Part of a small language model's weights.
Size: MLP 448 GeGLU, 4.63M parameters.
Architecture: RMSNorm before each block, rotary positions, untied embeddings, normalized queries and keys.
Training: a variant of Muon for these matrices, 249M tokens, 3798 steps.
MLP neurons of a small language model. Each row is named by its layer, matrix (gate and up: input weights) and neuron, and shows model dimensions 0-159. Each number is 500 + 25 x the weight over its row's rms, rounded and kept within 0 to 999. Numbers have three digits each. A neuron's up and down rows have the sign that makes its largest values positive.
Before each neuron's rows, "fires on" lists the tokens most often at its 100 highest values on Wikipedia text that the model never trained on.

fires on: "o", "qu", "ri", " repl", " at"
L5.gate155:531534443514546520481485491467450470515512487512515506520522480527485482480495504465462534503497520476504530501507477514481454533516533503476484460497518482519496511488497496448456471496528508495519497508479514521474487553451512550505494521476520477507474449508478491522453515548510453481501505457519499470523506457496496518473537492484501489505547475518510505492471482484526446456486498524546502501519485489504505507543481505520525476533521520457508503542524505479555483510521514
L5.up155:511493502492529469432482505515486505510503461532507546499540490494500520510478494490526475467531472489493519501521447534504513529546508467480513505479450520505452500505490528475526456501456514463480495489516531512473520491500466536523490529477514465451499502488482492526504486520519507478468525468531509531485475486525523512540459500522497499504486489549489522530536530470550497539511505504545501477505532514538483516534519449568520489503528494488509502490515528494547516538508512

fires on: "-", "ap", "op", "K", " Air", "incip"
L9.gate222:516490533538509507477530547529453523473474537438525514513483525506505469531534509500510474493503550511486488488508531512488503487536519515524526497505517509487512533499522515522461492490525488529493469523521574520474470490550476473543469504527525500494494505489498444479510471460523536500458488480527495484483509484505482558475515503532498508482477494487470500514485482518464508443484523481475485535485529548517525487490456547463510486534484496499468468506490503472482499467534498
L9.up222:530465483566464505494515488536521502509497496487525477532498507450428495507509493485536515507478483462485482479499506489519476497569495495512525493542532517473525509513482556540490480516529488523488477493530515501496508489514531472514448492493519493490519492503517461514497479517492508502502458487542488504505562533541475512500494505516502518484474530499493494514468453478502479439518485501490523491466482495493503430511531524501520474477548510461495510474490513453524496451540486

fires on: "ab", " where", "orn", "ob", "b", "ours"
L9.gate188:501483512508529482457472507469508465502499551496537520506495491516529541474497485459511450500482506535500526523517537520536448508544504533530457522461500548505511499491479484499515526527484490474462508494524524432473528493515513512534518496496458528465526468517500462525492464459494456490455490496531472515492478464504508521489479519517463519501509462473476531502466501473514497487553489465544490520504549508539497514522515537526524499500513502523475494506526495477458501512505479
L9.up188:489487523457481512507488502438500473477514500487527490518494519497503513514487490468509434498460538566498462527503486511500464530496535506522510467475498479540504448496509538550511527519524480488448486513532540483461520497489529552519476518519479534496546467486513475524497519491479496498498516531502522514493535499523475499491488461522485537503523478527458523484471498474497511526548510496504518489497521476517490528507513525520513519550510462519455486469540481534485502553506479

fires on: "ac", "ab", "m", "at", "ec", "'s"
L4.gate346:471532508482491509481510478506497476497476514542491507515491539477484502493511496474463477432526488503499506552448484540464442465518535529478538510492473494535499513533470480456501524474472465501521499493497514538450499473484523486488470499500444544527507495498466521490519478495516515474519470476477493476513507525462462475514497525482491537467515495546484495440524480517478523475497508483474472523495499485549459545513507488503546489475493487464484478523468503491531479496520521
L4.up346:532465507509501482468544462559518456515515500502515497521557500474495544526521490521498522484510489538507472515482476482566466526523523503486487523536498521524556521500474529500494506472498537475511470493457511501498534442501547518454526516484466490516500493484501468510492473517498523485485498477502457468533487535458486491524498503502501487498540490471484530532466488558537460512485511488459497527513512535539489546504519482527506484462499506489502493508469515522493524495495457

fires on: "\n", " of", "ul", ",", ".", "-"
L5.gate208:519491509528514434480509469451493521523477471510553495485527511504487484467495523532495501503518524496496531498469515510543486459472503510514490475502556498491525513510499489530492523533507526494526476504524494483484554462466523498479473504492526529478516499473472492528497488504487496500482446509495474522500468520530480527480519571492491513504483480500495449516506496504483456548510533513564503477488532455472458490433552472467486483527470490498502529526476516464507497498499526
L5.up208:545537527515505501519521527489479521496516481509502510530511481504537465479449515498545491500552458515471476514515502525499483524528491577520493483537498512503535505473499474528513505497518554507517498505492542481527491528489480476505449486477486506524497493451508526483458511489536516464487506476485506501519497518493517488505552525511503489526455459496541487491509514511457463498483484523483504483464489459530445513473484548539533511529526558507464546473523492484519489492492514

fires on: "ab", "b", "eb", "ob", "m", "emb"
L7.gate176:539494510515489491508503523511498525449523477479507481520499481495503485523507501482485523484525495500538491514526477526487508521542453510513530506506498482473522452511469505429518491489510456490484475488487496469460484483486480520506499452478484476485508516500507499473501488461559537547468499529536503572507515507457452495485488529487452508471506532518469502524505481545503486472524470493506475562541499511508474536480494482537520505512475510445511517477479489470451508539479482
L7.up176:515516519465484489469498516459523559523472465512519480514495472505531534500499492497490470521516503482470499501481512470512516503518493480502503495531443471525465477480514519485534504504468451510502499504516523467499452487469554508502487488534522544464507478545530502540481501526502494533501529591501444504488548516469458482492532491454505480512541495455506562464501496489475465522515465505511513513490495491493515517469490518504504515528531514510526498471492479489466495471482486

fires on: " Mc", "v", " im", "d", "s"
L2.gate256:509493507447519484498535518524500495506509471530524494506467482478511486499492520445483456506526528496491500510488524478484500508455529526512517510551533491442497497502539452532502506500482507525453547503495492503476501483467490493464538471496541507479499543538498530437477498484472506472479508477484523468485513503562508508480495505470500503469502530489503507444508491524540514537467546459474499495539495520472481528528488539513513538515478506526559486510532514508505469526489532
L2.up256:517482546488508480467556516473493551510514492505508545515494505483480508508474538485471478493510513495484513509489491547478454506510505507508459483510530459506500512490533468487530483510509499498483543490528518491496461483449528485512497491524528548519503557503489466470500511511479473492521512517476459450486463469515515502475520568543507532485457514490527480507496482504502491518535505468500502517504513482431542519533468548454481525460511527534489523521509492520511480502469529

fires on: " |", "l", "ing", " at"
L7.gate335:491499491504498506491513526484471495503497492492482471476477512499542503487499510500476505457527498521508462543488454517499481494512478501494531539501489458481450497532504477547467518462543496511501480520492515484508476449542581491542525503470470458469465456482552522460472491484530514514528497497523547535503513497478491533538464535489502527492507521490497495445485538480518533469473446466529514493471530514526534488528497496523495499485485499502509544496504514488488504511521458
L7.up335:500509500491497514465497519481505506493487519527466474518524540544510451510410467488508501455511512474524546506493499499514452463480504541488475491525498480479541466464477467495473475470528497453489480469481502495497447529482520507489479539489452519514453478536495482464496474492532511499473503507501553488481552499499510510527526509508466537509486518507491506489507517500494511477483477528510521535450489493502527453483482497489512475482488490498528512511530510499522480550438472

fires on: "ad", "art", "aly", "hem", "ath"
L4.gate219:502516509498502518470545477510514494501498516486501491529438497480528463523534500524528495449499448440475537504522525526515475517509495521526511527456532513516492507542534501509475544467482486530505488465521518503566515485484517550498445486485451520515491559502496441480511522458501519528498511443518524526507518500515538499511520544483527506540495505496508498470514474496488493505502496519519505506534538550461491493513484527506494484496464488497482531519503506533525488463504510
L4.up219:530498507470524480477529490550512466484482516483522542484539475510479517528510486509493514508499523500501466503490492502491513484497486487485489484484512505502526557474499494490488506523504484522544491464527546489536484516501527487538510458511461498461507521482524485476485531489469522518444501493536480521518536508549509502479479548495529497519450523496494470506453457486480444505511489526483532456507501535556564523475512481465501446506522487497496457510468491475484532530480545

fires on: ":", "h", "ri", "ir", " tri", " h"
L7.gate412:505536508505499505492491509447476527491519428511477484511498509491514484483482524480480487535518522503438462471488539549499511463488495489517482446441492506515467520484503484470516518508519463534498470514527547506505499438461498547473472513509524497482495508478500521496503466473465470537518496508473513508543518457483489498510498449499517463501525500507501478548531467448504531461497510518518505508494502504522492508528561525524524484486511521476472501495530531504488522510545480
L7.up412:507495476499469482469479502488494536496564475490522518535472509495495465512448506470481458462507522462475466501531471468554482489470518493547505457491519524542460528513492534529513495494490490491493504515484532504494520508468469514530511507498497489492510513476497525520457489451460471468489517521495477524570502477482444515503488510516542488503553517521535468481488518475535510426469519513495495507473505470542490501518492517496528512512504496462458481527527509479513488499509495

fires on: " med", " G", " mag", " Med", " phys"
L9.gate65:508513497482504514528455488485530478480494460492490555506512543522467471487490493493552500545519490496476465454493482437487490447559539498525524480484487464490506474485502491460495500506484516501494447538516510515510504510510459510490555478520458498489508517478511482458507495462477481505494457501491472513479513516475499528516498486496532472507513474462509499492513513442534517465457475541544483531493500476532474521517516498543504486455536465511478491492489484522493458531492497
L9.up65:471517480559492457536493517496491536504467459465547549495483475542464499460530509481455476483513525456510521499480501481500495488523499530496460545459514515484504514510464504479498504536481508509489523480530508485498544473566476506513541526498520484501516485482515487488449512503515474466477508492477464488464461515517470472510457503496498470487494499477471538466520534486501494469447472518484505476504498538502499502489507512487533478506507492528530484489458462465500545532477527

fires on: "p", "ur", "r", "t", "c", "l"
L2.gate20:510504491469513501471501505513519557503518515560522494497478512491449504505457496454482464532516504466481521518559514475500484497515515502496473503511520495476472487475503529525517518531453509490499491479559492466491436503478523475480514504501499439488499527536523534475526483464472517515480519511501495498516479492463473478494456505522492581536475493493476501509535484514501465555509512455518494492497538502493524539463507467511490501469488511518487447549483497498502513513480528
L2.up20:548537479477477483472523484497476489484520529500488498491508461458534471497518501493536451509477546455523505549510517484495529496518529512519516567523472473529491498439543501511476446469522487490520526500498489438530490487489504492529519504502508510489509555545514473514509532457507525482523471503472488472505511513470450455522476487509493523506535511507514510514479486466490509531506494497528527482521525514510456508454458484507497525473509524519500488543453476498474514510494511

fires on: " In", " En", "in", "n", "In"
L7.gate287:517502488500446500481534504477485536507508467514488512509479469470505551507454557498462483499541521542534514518525463469493494517489503508513566473513506425478515527519541436487493497482483492520525524490491559526514499488499477493512504481532518506481505496499499512457503478483494475477515517525516509472490499492508477500470474511498478501509487505489498515538495543497488483473457511485483457511506525445455496488469496531492523446509516525462504508501492456473453455504470467
L7.up287:550514511482491505489462495474496478526489486486520474500509488503496484519486530462511521467464477519484518495533513497495532462525475548484465491485463467509494544527495457510501521476534550507549465542526504482494509496508509456497521537472483455484493517520518540491457470502549500503483475498552499534491464514506472503524488521476462471532531487530546484499449504553499504482516508469512488527530481485521522526467500477498541506511487477515544514492452451495514527514517514

fires on: ".", " –", "\n", " family", "ple", " ;"
L5.gate170:515480500536534476509494457498453538499458507532518493462544532518506527491493486474547504497472468535473511480508487519471491455469525524526513512531513507466482502496497511532502532499458488497487510500538475514559486498491505473537496504511524430436474490488498509473504518457499533510492487521479491512508515486460549496455484492489471487483473508524493488530465483498487507504540499509491492509533522508498477560503492530472466502501496512454555529500537499495512561499544505
L5.up170:491482533486516492562524492509537506491494545492485517511467444501514513470516490534515451553524491452477504507538500537489496476497481519499541505491494490504540451493519472501480472496493533520507449515504499490506489515500472507473481491503487510453502496537539495497505541487514508516489463493472543513522537496467555463483480492458458470499487470516514464486527492497456503498517493461517488498525568462503507532512516484481526528517477501533497555506536473479462529526510498

fires on: "at", "aly", "ou", "U", "hem", "as"
L4.gate406:484486492505500503499520489541511531524490507483515510512538565496496515502489526480501512477482486542411470525458505473517463494459531467557482497500473470527503491496483472521456490483524508449515517476476503487518500499503488532499468513513489486478488546480490488506524488481526472543487447523517486468507487500506522532489512488473514474500512493526508485498530478463527496511501487467514459494531536501514504485515537497499549469531443425491494459464480482515515537469511485
L4.up406:518496473490536518482486519509504499502522544504514481500494501499524508472491513544483513466510513479471506533488518502501482491498514468512491533495475512494491514539455532506475525518470468537469492499500480474509461493488483509535504471530450492499499507473465511527534533500505556494523515486534516476532527514528574492484448485531528471483481477491523470470521439475495505553466576498545516507506480491536494501518495440492488486510508481517498499528443478494520530534463525

fires on: " was", " at", " is", " been", "osp", "\n"
L9.gate305:537545499431481499498497472489473524513499477512493500519519523511504516545537536475500549535461443495520522507494527516504461516524537488507519517539523474482448468475517508521496496479498496519524516478499499530520487491517496476535559504525502531476499496485515486504476511535475479469494483526498536505477508501500524511484465470483474512510490472537554540501475510490493521478490504521515518502526552455422467522503517522473531499511508540545496462514527494526485479504503454
L9.up305:475524482482522513503504493505472483503508495488496552517490519515462487485517482494517491502529517550499523556527509500529500518506482506467486487509505461503496471484518557467506444480473502502491504487504480498478525512447475438476484481560509443455516520517460506452523544485502476514479521529507492487497543446469505508467494514447495510547486516502516541495501491520509498521502492530454510503488548552483493514487497513475516503478484472491486462446510478538513517483543481

fires on: "ain", "iver", " ne", " mon", "ap"
L2.gate271:496515513498503487482481538522452472511496549489508488522491504488478508522512522500513470461515477494528488496521539516509423485498487534495521534525546486554515499506503505448520486519488485487518432502520482525519471477471521506538504501488482533477502487474510507492467503510515524499470500478510543472543530473485482488494462467484514526522545481528501506511488478545510523487490526508495485521524480499470442508534534495504538476516489549500502573501510503508469558549521523
L2.up271:491487465510564499501511523533500428507517548487545474492495471522484508517469512492506518506494510498503486487503524536530459482529468536495497510527546496541525520518509530478524494504508511475544449527544489492526451465458520480506512501461524497481507509509531520507487539469501513485530469488516541455506516487502507506463500482502498517502530514471438459499503472520513524448499512525517536511503452518476463495509556470489507475489473499510513534485488503544500519513525537

fires on: "',", " /", "'", "ight", ":"
L7.gate36:445505501526568497478481523531427512525492468505521485498498485452484513506473469508508484536488465491511505510526496521482504463490515521490475527517533529488505494496496477483485537508531526468557526485518483461503517492492456509456481501529452423483502495531525536531537507493475453502479485491541498500497516483526527504513457502510518492495451536465484476530520481497494482529493502539505471501496504496513521450509497480475520489512492461515452516505487542476540525501511508
L7.up36:470501457467512488519496477503469558516500514512471492535511508498482520525481509432504531507499511519475518531492473533493521520504453480508485495496503465474520500474444527502483469477491493497460515489539501429524481472518462498487471538478507513566555517528491512494539458507472502470447521502508462526518503482526517504483496475483496475497506440480482509499505472525458501498505529490515454514527486500517569489492489495499529471513507517525546503531507498494469489523507521

fires on: "ar", "o", "ain", "a", "au", "ap"
L2.gate389:490480512527555492501474536451498521483487489492512507543524531497462514488509479510461488498494444530540544492503491501501494495488547523526476506466499459466466524521512508525521504511514479513451480520536485507508495512530566480509510485505541527535503519491494488444462515519514509486526504501494490467499497485503475502458493547512462512540472489499490501499497517470507440513468536518573474509501489515486471527474526509526502475488471498511516489471464470567522539496518515
L2.up389:518443488504507490548510538510500514511527515497507491483522492474487503551479460530482472490487466554531547501486444495509448507476528462509530519455512481488487502513500526468561508543470475498475497473534553512496492499499492511515509531510510488535495532517536480455497473516529473506535522498475521545508555470479513511499481510510517485552503490518465480502486482498522508524468496513468504542470481488482475544521493468500489481481475525479486504538495514507534516476463458

fires on: "s", "in", "re", "ur", "p", " result"
L2.gate134:491455502526463503499506481497527514532528485499487534519506531497503486472488532499473500495502490525546526502500514460465478515502516468477495538504514465456484551503503506489515517482535527531504508484518471465530497508475476455470489521491457454511534500457536539509485483465479473478490543515489512492515490516516548487518472488492486531445488493480491498476491502483534521520498544473549478478540483495484485471472508448559456466509482485498560489476501451549508501509489499
L2.up134:472448483481502515467518481527460507492514557490475539518509524480536525499485502499539467492510465467531533537511468463533490475514484500496496536520513440529505491493477538491517469528523502502536479517510520465437512500499540501512490520526518521481518484495521504498458515500466477483511510505525524476530489506535499479519453537552486535536482530526541487507504510513530481499532483531506470487472476536521495519481481483478516525502459490502475501452459506526527528462509457

fires on: " was", " is", " be", " were"
L9.gate242:471533519498517554480511482428495515516492535503496500499543495532518463501467554470495517495500476488499492511460503475457463465501495474505513507547536527486510430483523505521525528526479519458493549497505508485548509482536499492519484526510509516521511488534497523467469488479476488506491465493544549500482500506521535464507492491466533530492497505561467496499441513489489534478510486500456486494516562484467473495496537505493481501472483501457491492498519514496501505485461502
L9.up242:493539545504467488497475492467449506526475558478490476519549554497461485480485498532486520502486511459531486487531509464488513479473516511484525501518544489495492504518506432506535516454464478528483525506490486520473497466495489488510452495571484537487494517495501499509520479484464476482508483466528519513455499471506513506482467506497491460520469513494480535468475530497472474445503533526489501506522487505472503503528498517479556480439519477489526500520504495534474520508514521

fires on: "lo", " trans", " bro", " us", "re", " inv"
L9.gate231:501507508509500538528493437509464529458503519524479496491510496484512521476532508488528564500524491518535468508484505479491500498483494478481539471512507520493525476524530539459462498488537470504501494515482499518498477432444526489490496415483535520496421478469506519453462510486494486472500511513455537538505512534518505524468507490481494545497463540499476528480543505494485500519497492507506512492497495471470487496472485513488499496477480509530530536502490494539542520500520504
L9.up231:501497508494501486522466473518491537466533557545546497507514476471530509494499477489487518525501515514564472514535545497526496491477500455471504484468506459473497463522507503490541498485502473501504484523495475477509465501550526449474494476511510512515533489492487523483519473543519505522528487465472508475487532474517517512544473495495513544531528495498471482450469484487446487497534496527455471477478466482499490536490511550497484497497507502502486486485500540555566512487512476

fires on: "ing", "ation", "ace", "ating", "at"
L4.gate82:518516531495534502500522511466492537498509496487517466528505518458533505474513545531522530515488489445524528535488537503505487494508482516558485477479522467444470491490547495520493505499492466453515484461533511485527483461496528503471535492474479501488522478558515523507519482475525497517520497528493459482504490476469505489496499478509509520507485553475487473524466505511463455486489472480491550533499462507575500475519461463489504508539523476514507497500481514500475549527475489
L4.up82:540530492505465506554477506483465481489477492513494462492485488514549497513467491535511469484516489533488479556484544525548512533516477528562492503488509498504461488484553543513491507495481495495518515477517503498450490488477508472484464507503497516526479496504518530498515446514468514541509490569510478491479471532472494475516513504425499466477501513489524527469509518488489540503496564492506508507523528486485544524529522509486501462513480486510522516481477502461479459518479484

fires on: " $", " a", "v", "ri", "ay"
L7.gate432:526531502512482544494539522529467506524530509475503520521509513470488508412498473500511504466507523467507496463440469517533485539478507533527452533492529503515505491479477505500462513471527481494528504545528556478513514462528487479496489529508525488560525514518507508517538496478531539510503531537485514484517486486541496516532460485461496491508494521493505511491501489499483529494460522473445528533536538534445482497504525528521513480528506505529483515488500524523504478496497494
L7.up432:517482509516472488470515456488539503506481533475494494506495549483515476478479464426520491476458491509503544483566515507510493521489493479514450476456524464496498489510466467501501535511525506459511493513544494517445462480539537486509507458507514457490473497478443509526485532482496494519510539486496477502517503496483455548522501532472510498512506529513485503516511493515450521518449478453457513505501508529477481526523530489535503477496491503510500520506456489483505449514516496

fires on: "a", "i", "ri", " Sar", "ar"
L7.gate434:491488508515507485493509509488444549563518534470505482531512489462524504501504491498513476521494523533503495477502520483490487518480499544509494540502534506501477486495511492483520490476520486547485482532521523523500489527491486456519468453516466501519496519521505461489483504540522526539511504524470531526485531475470476524455540499504516545516496518452549515517451474521524484479456473483525479470467493502559486528498533506516514519495487471497551518501499474461458425498516491
L7.up434:468487489486495462527467534470500463489553511494508491492528486497517469557509505484475462515476516522466477515487490532504489494545496489482503478493471533488466497495489531510495532467488513471496522532503518522489502546511510459522576516513495463449480560496486468542493468537533484513516471486485518553475510505447509530494482523508543514505534530472475490498505487476491481496504495459497514523507484547480550501504498482540525489474534453515519480504503503540499458483499522

fires on: "ain", "iver", "tain", "raft", "un", "rew"
L2.gate395:513497520476522503497501468486512503537467516486485476477511490544492488550505465466496519440520519513501473487490477511463498501467500519540527536523503439544508453533523498514516577505526516507548487524471510510531475485506491514483510517537505459472527496502537502480507508503475531481443488483551520486530501476519519511472495528469486486518546510492449530492482489521551521529483488501506504546501448481489498547512499510497506524469479471506514534493486514473490517507535533
L2.up395:495494512486486484502496532493471471516462483532486487539468458465469500519492522453506543510483509522514477520518522508513518463502510467518480486476514459524491460541529532519513532466505474497507545465502520520509477497484489493500519505518493467485513476533517491493562518511555507534484447477538544480536482475520490548469523518489475498513508511495509529492475535506542481513466465489490521532491504505536498494524497500514504516485505483470558509497442479561454533456520504

fires on: "ass", "ars", "ar", "ou", "ant", "at"
L4.gate0:543515507468493526494460470505446559531520505521501514485532478530517526516522501522484482518504512508549520504524538467493499507489489493556509553537540543511539505485487513497535583506462515511510467518508497485515504480504531495481509547500506511458540472508517464518492516493530509514522502501497505496531554499472504550541524493516481517527553479480496514484505524496498472481480473491494480504467488487480553563530516517536498510510476479476483487483506476519535521505492509
L4.up0:512484511467529523506487489514485531487487471495517508523473459511480505531486519492486499498502509504482484490511532486579482497518491480511509536501522558512492462493500530533497534528472487505500488523507490494537478515497489523489498477518532493537502461473502531517501514544515523482501445493521468507499489449482504565494489507470494442529525499534507503455483509453493515515473504455504464524449483519527548529551495485496547528539489499475471448535484501540484492474493461

fires on: " of", "ord", "ood", "m", "at"
L4.gate298:475517488508498492495550473502483457511497497501469510496515481490535479498499528479520516545504496515451500525471453483503472503496486540498465495549499512534465473485476508526461490557460474527509503519488499519505518493495533489522503493477476540489536434503496551482474513532474526480503498462474499485497466505504527506534469545512524515480491467498524589511486452506474519534498499465495483468528514531515468551508543513511517494511519502504509491508504535456532470478528500
L4.up298:496509466467497546495493488568465497475548473521496510497504527513480494503474509493490532512506473490513491524489496521549483531510458520508535518533471493491509500520502484497483481516501459492479510523519530429478459517489505486505505482519532479507492463508517524494457495532522492482515489502522486502527492479466476478520447492479485466461461524444518489495448524516492474528504499500552460556561462495532505499486499498517448520513544509531460473532485495492521477471511500

fires on: " and", ".", " but", " a", " to"
L4.gate168:462513531467552491536537426465486505512498499526499503488491486496477477509511506444495526502479481503523495477485491509478505498516509498505500478431500521496496522506484512467486548451498497517468441485512499502533491498513466479488522549474500506502515491492498499503485537504546543521476478513464517489491476508503443472503487488518466482506490524529484508488474551495486509458527458494517550522534476542485490537484550504497469473536502498508565494494490529524505533519508455
L4.up168:501526484502555495524527470498493562514486535514460495486503518473494494533490479465474442510515464512482506501487479473469504515507458492503508499473483498503540491541533565506525476452480538534481489545519496516503483512531495535508533507463477536483538491504478510540464473494498503522424490492473510502513505469512457530471498522525503445464493505543491494496507523517537482525475482512494540499497514489486477469486520537478555490516499485487515497511512548461491516505514479

fires on: "ol", " gr", " Bra", "re", "id", "er"
L2.gate121:474508494514511562468482486506459517479490540538527474440526484452518481477475520505492464472487482452549515500509502524523464466513556467450469496498492500499480503504471487495471478470547525506471520547501509438523520483481511516495516477528509498540505519480488498486461487503510471552489547489518505502514475503478524516502530498503477496533503502504493507513475456504453428506491481535497495531448528466489465477507515483501509497522511511517484489500499494459521489481519477
L2.up121:501484499487485502501513467533475427518503522513524496497469453434581513501505506501479540460472502466477520510477497479489513506465528463443462491487488495489513505482566479504464526470497459479506562506499522487463488478520482495497505466489472530481501507507496478501508508502496485502492559503470484519449516474464513511473525502552523519498499529533449537462483509467508473475464482486492500524505499478493464498521498515481496490492460482490516531504523482502481488492506467

fires on: "on", "ond", "aga", "old", "en"
L2.gate152:511479538547470510488502467506476469494486486499539484489521494511461523480498491507483515486528465490488454495530549485492475493466527508489495496524511475503511530483525474490474471544544527489479516519522499515450510485456464510495557534530514511519462480516510542468497488517486488545527480497508539476462496503511517574529519532513495507473506470481521523514481482463528489517515504512542473483504520523513493499512527478520520508499497461518495478488474499484504501541415435
L2.up152:487516513453477527510563512512492492497466537470524518483512474498463455471479512474473498511474503526499475513509462528469508456516448544465548482527515486566495476498491506520490494492475501538487503517479511496503498469508501505496507495520477515501459493492468509457508573512518507525517532462495500461502511536540522503470466484481540464486509508507487493520483520516527502511512479531518475528535494584474536521499515475476511518533513511450466518490521519503524506480488482

fires on: "ass", "ars", "ar", "es", "ts"
L5.gate77:483480455477519505530509511521471484505468505480504489492512471502480538469452441519477516511461498509514503490508507473509489439508523474483506490503511521509469489505493520508465549507508524497507531553536491494577503478508505503462489502528447511521504511505490481506477501460508554512538483469510512500493483536517472524550538542516496483525534463553492515512484501517471468498488548484500543520488468474541484524490448491509484533511500537492508483453514513493481524462524481
L5.up77:522465458492492510504498497511491490481462485491456510527468492497463551506499497480500532500515496487515480486499542541507476539501477452494512513478520535478469499549565529516509589467472470470492484534520512515500475496535507529474504527498499516472452510482484503505467471508502504525529479520509525493491503545506513506559514471474516516504517491488505490449522538532483520477480480438478546514510469525535503491477478528521477535509536517486493481474489505505525509504464467

fires on: "ance", "ice", "iver", "ward", "ent", "e"
L2.gate292:512498499509522516461523498475428488512465494514484481463497493518506467542519494502464490492516497474500464522488489497525515505521511513474539501492477512482482465553501494527504529538498489545487472556489497515506490519543491479448561507477497477535513514542502555540531521462525521485511513479466490507520427487492503526467477451493489490467466552494490488503525521496533464493497528517520542486483537497493488508498445493546508501507491471514474485525493495513500517510550497
L2.up292:512499495525498518519542460514483490462445466496531477492486519469524460543477503504481502471468507483482491502499575525456499489503503494497515527496479512479486515494512462591495488480463493499443459488502522515511536488508508489519506505455494486476469504499465483512510511531471503495545477525472502462554491456501465531500530487475493550473521541495465495506474524494491465496504498538524458492520489531485494503513501509495503471501498494521512498504489478455508506425522506

fires on: " |", "z", "ing", "j", "l"
L7.gate49:507470454490493509456535492454468475489500523505429505507519481493491522497480496497475524525572526481521520489493451498491474572458496496492529528516512497493477477469461481515497475513475487491469514546494496478481508489522521481496511495529521488435462496503495510518501476463473485509508521502506516494494506510507517461475506526533462461462486503494494483480489502473535478510539519444505488474478530476466533514461508510522489512456478478524517561543536482503494495510494539
L7.up49:501506508520472476492444493518494445512521478517467549486478513506520495521476506517468503515510521509532495496456510504482528512523519530503448489503461533489534512478516464451480447485543531481512500500456530494496477507466508493473552455467507521488457493481550453480486516520508489501472532526479473496502499523529526504512529511513461509522504475489523497482514503459447504470478500500522521502507512470479490501460522545538498482498500514520471533516473509510468566551514521

fires on: "',", "=", ":", "):", "it", "See"
L7.gate306:479531510486510504498510516539480496497477481509505507492485515546480482514490502528510483486486503520509523500540515506487448470468545509507466539542534491500479434485469517519499490535467493496532534529471485509496541470433526494509493471474450502510528509484515517490489454514493498499494503495533466499480507551508530511574493545462530507483513469493495461468471481474485493496514500491508461529507537493487549511490500532519554451559470498502520465506502509469501501488514532
L7.up306:512512502502514523511494461514482514541507583500513501507500484478492506502489491512499509545517465519506517484484506504524540488458466513514493514511497507500498510460467510500464502486511475515480497534522498444521524484528508472472524474443480470469490525519494534488552520508510490531505541473496514507464506472528467484461528548501475509505479533504479475480463499561489447494562527488525510528510485504477486457520532547523490503549507479527502510482534482467500515496463556

fires on: "m", "===", "ian", "\n", "ac", "ec"
L5.gate102:529540541572482436511520459535515521490485493531481519499516486497483499512540466524484531506533488488521515521472510483464553521505508506514492483500520511559525474461498494519530510460533480515510495490521524503538497459502500545505499499505498479513480454470500530501521484462509529495460509495486471482532495522522520509543512459526505532538525525535460516504499518528491514491525535465493534475522478479519563512509460480508514507495474509500539467514476496490466531512470469
L5.up102:584484492534491474521500469535503513506502472500526499447499536525484538501486528497449479488538476470512467507452504481501519486526487521476498485496538497492510486486515503499485537477503503493543516473457538526522457479495509524494496490505480521490444530537461494498501471494479535460454505505479504492515506560515536480495528513500475459492485514455511543506469486517523525484490501487475489507522436499492490476479486507455510524520476540474520454532501493478502519485451517

fires on: "id", "r", "re", "at", "ig"
L4.gate93:571502507483486472500461514558488483525539490530533513510510465445521473483441533510555470523477525503476508499478505517571511500489481494500473514505518479502524482492534516476484479485477462518491512497484528462502492495533490524504498462475472481502471523496523520502480502484507489501460506499509527499514516552479500528488474498474498477538496527493508530516486522525446450489508531483511486524512513508486536486513540522477527444523468445520486495481521516537503546462512498
L4.up93:526469490482486534478496516533497510462516533520455490470496505489497516473500525499503494494495490499566524496487546485498527483501502542471495477471525489469533498528477509538469489505494426496492567497513480506515507460472501522516512486495506500513455537457484508578527481485505536485484540504502537506500492510519473499459515517521534497506468513524433494516508510523484465522492491496499490511542474503505504539489507472507516568514518457528471487506482469491522454471518466

fires on: "',", ":", " under", "ong", " follow", "):"
L7.gate175:441519491472492483493494521473536516525471528467490482509527458499515490479468423530475514540514474431493483526483486519455491506503489497488514508506481527508496487496486491457454510513472483497508512507489503453502507486501502491543494478448508537509485466467475512467476493494540487503523509472487520493491525521467508483516551518495468531526506530470526485562531522506470437535505547479479500528530492474512484471491544510493503515502502477530527513481523496536488482512519456
L7.up175:493480493505546486509510498478490499501491484459488505495526439439515487506486468527480511507492506469459503483485481519515544497484480512512460501536511524492505496470460527497486507491529508521524484499503513501544515508523478501516523485449548518487516533462460518470496503491462510513531475435480464509533505476486503499491501512503496521492459477488456513541514518478495466552522538488543459544540537475520481497459510514532519499478577533509515483467462508492522478504527475